Weights of a small transformer language model.
Size: width 160, 5 heads of 32, vocabulary 2234, 5.48M parameters.
Training: 320M tokens, 9778 steps.
MLP neurons of a small language model. Each row is named by its layer, matrix (up: input weights) and neuron, and shows model dimensions 32-127. Each number is 128 + 32 x the weight over its row's rms, rounded and kept within 0 to 255.
After each neuron's rows, "fires after" lists the tokens most often just before its 100 highest values on Wikipedia text that the model never trained on; "fires on" lists the tokens most often at its 100 highest values on Wikipedia text that the model never trained on. A number after a token or word is its count.

L5.up156 [ 84 137 196 143 107 171 169 102 136 158  59 140 142 102 179 153 132 131 115  96 149  85 148 108 116 101 150 158 188 159 182 118  97 114 116  74  66 118 133 156 121 123 154  63  84  87 106 133  62 131 128 121 139  94 138  98 170 150 118 148 105 123 136 105 119  36 104 118 159 106 132  92 168 142 157 128 157 121 110 117 103 137 147  77 191 156 174  87 179 130 128  89 153 122 149 132]
fires after: "A" 38, "S" 9, "U" 7, "\n" 7, " I" 6, "E" 5
fires on: "." 28, "n" 20, "t" 10, "ts" 5, "," 5

L5.up186 [119 149 161 125 170 146 157  76 117 160  98 114 110 146 109  87 157 100  96 152  84 149 161 155 147 167 122 134 163 108 184 111 125 206 112 109 175 109 186 147 126 156 163  97 137  79 165 172 106 148 114  49 138 110 155 133 127 145 163 141  94 162 132 140 154 131  68 149 108  96 129  67  83 132 137 143 101 173 155  90 140  64 101 175 141 100  87 149 168  95 122 130 139 151 153 120]
fires after: " P" 15, " d" 12, " D" 10, " St" 8, " v" 8, " E" 6
fires on: "." 22, "er" 18, "ed" 14, "y" 12, "z" 6

L4.up314 [142 151 121 113  99 167 140  92  89 157 140  83 136 206 131 119 139 128 134 141 132 156 138  84 125  76 129 117 114 156 109 137 125 113  69  91 126 141 140 105 132 135 132 135  63  63 148 119  73 144 132 129 172 166 149 121 130 120 138 101 155 129 145 117 153 126 124 131  79 145 141 167 152 191 101 105  98 112  99  98  80 106 131  64 134 137 117 181 160 127  91 140  34 120 105 150]
fires after: "\n" 93, "." 6
fires on: "\n" 65, "-" 15, "===" 4, "==" 4

L9.up154 [129 143 133 108 146 189 179 138 116 150 103 123 149 120 114 176 139 141 117 131 109 100 139  90 101  79 158 102 155 146 156 134 185  77 129 126 129 214 121 142 143 118  97 153  80 101 118 107  99 153 115 147 151  94 195 156  76 115 183 162 160 149 120 131 132  44 132 115 168  86 146 167 111 148 115 118 134  59 144 149 133 107 157 111 134  78 132  85 119 144 107 166 100 154 105 142]
fires after: "A" 28, "I" 10, "le" 8, "th" 7, " I" 5, "." 5
fires on: "s" 27, "t" 23, "ts" 5, " century" 5, " As" 4

L3.up538 [126 147 144  99 104 141 189 121 133  53 104  48 120 164 135 159  93 140 117 146 138 134 131  90 131 101 135 160 153 106 114 132 103 133  79 115  91 143 131 110 159 150 126 150 162 116 185 144 153 104 133 131  62 122 170  82 128 131 184  89 168 141 181 120 146 105  87 163  80 151  92 188 100 139 149 119 122 138 157  26 130 140 106  75 160 109  44 179 116 153 142 129  66 104 128 128]
fires after: "\n" 95
fires on: "\n" 92

L7.up626 [114 168 117 128 124 104  97  95  97  98 126 167 100 143 114 202 132 106 145 197 161  90 169 135 123 134 117 190 154 132 100 133 106 143 113 119 118 116  84  97 102 102 136 159 157  89 138 133 153 165 172  93 132 101  83 149 160 156 132  77 184 186 135 177 147 140 197 137 114 154 126 154 138 131 190 155 115 175  98 111 150 152 121 149 140 130 116 105 112 110 131 152 131 162 149 149]
fires after: " pr" 26, " art" 6, " part" 6, " Pr" 5, " cl" 5, " fin" 5
fires on: "ic" 26, "im" 21, "ed" 7, "inc" 6, "iv" 6, "anc" 5

L9.up337 [111  16  74 159 105 129 122 126 169 129 161 126  19 131 112  89 126  95 143 147 133 180 127 114 173 112 128 113  97 162 105 135 141 136 146 118  89 123 161 108 174 201 157 171 124 141 143 130 175 149 116 111 112 109  89 133 133 104 157 108 129 200  59 171 134 168  93 115 170 144  98 133 148  76 121 152 129  40 186  92 118  55 127 141 168 143 122 131 141 137 122  88 128 126 164 128]
fires after: " l" 19, " up" 10, " (" 8, "l" 7, " r" 6
fires on: "on" 17, "re" 16, " with" 8, "ow" 7, "ess" 5, "ay" 5

L4.up294 [130 155 139  71 141 170 120 120 146 162 120  41 131 221  75  89 104  85  42 164 144 152 114 128 167  72 150 114 121 169  70 129  63 149 121 144 100 180 119 160 120 164 174 147 139 112 152 131 114 168  80 117 120 121 182 105 124 169 149  86 143 122 171  96 115 128 138 139 150 110  94 132 137 186 137 194 138 133 148  86 107  66 142 108 173 123 100  71 168 112 128 163 100 107  61 114]
fires after: "\n" 96
fires on: "\n" 79, "-" 8, "\"" 4

L5.up50 [ 92 142 148 128 120 133 118  93 157 105 164 132 108 142  90 161 117 161 147 141 104 181 132 143 160 155  99 191 163 123  87  47 127 141 170  87 147  97 118 118 134 155 103 170 168 111 142 121 120 138 152  82 121 123  99 143 125 130 119  83 175 136 105 143 117  95 112  87 103 137 157 115  84 129 159 183 145 201 153  76 109 107  38 199 118 149 160 143 105 151 165 108 128  95 149 170]
fires after: " L" 28, " Car" 10, " C" 8, " Ar" 7, " St" 6, " D" 5
fires on: "." 16, "y" 12, "ol" 10, " that" 5, "uc" 5, "op" 5

L5.up385 [ 97 164 119 122 102  96 104 135 116 128 142 134 152 106 147 136 165 127 114 196 162 107  88 134 143 111 106 161 179 147  62 129 121 168 156 140 123 156 152 136  91 144 139 140 107 165 144 209 132 105 150 125  81 124 119  86 131 116 177 119  98  96 113 122 150 108  89  69 137 149 139 167 114 136 100 188 179 200 178  90  59 104 143 141  90 106 176 163 128 145 207 127 150  71 125 174]
fires after: " co" 14, " prov" 10, " prom" 10, " comm" 9, " Comm" 6, " resp" 5
fires on: "it" 21, "ot" 8, "ing" 7, "ac" 7, "ide" 6, "ach" 6

L5.up36 [141 142 100 119 113 119 141 132 137 150 163 193 103 125  99 108  82 144 136 121 156 198  94 132 109 153 111 132  98 102 145 120 105 106 138 124 120 152 115 159  77 117 159 100 145 143 139 157 137  98 133 149  84 127 108 106 101 121 168 140 168 155 127 151 143 109 179 140  60 153 132 144 139  72  97 156 134 123 153 147 170  77  78  96 125 134 122 106  97  86 187 138 120  84 161 163]
fires after: " F" 18, " T" 17, " Act" 8, " Th" 6, " D" 6, " W" 6
fires on: "rom" 18, "op" 9, "ress" 8, "as" 7, "us" 7, "em" 6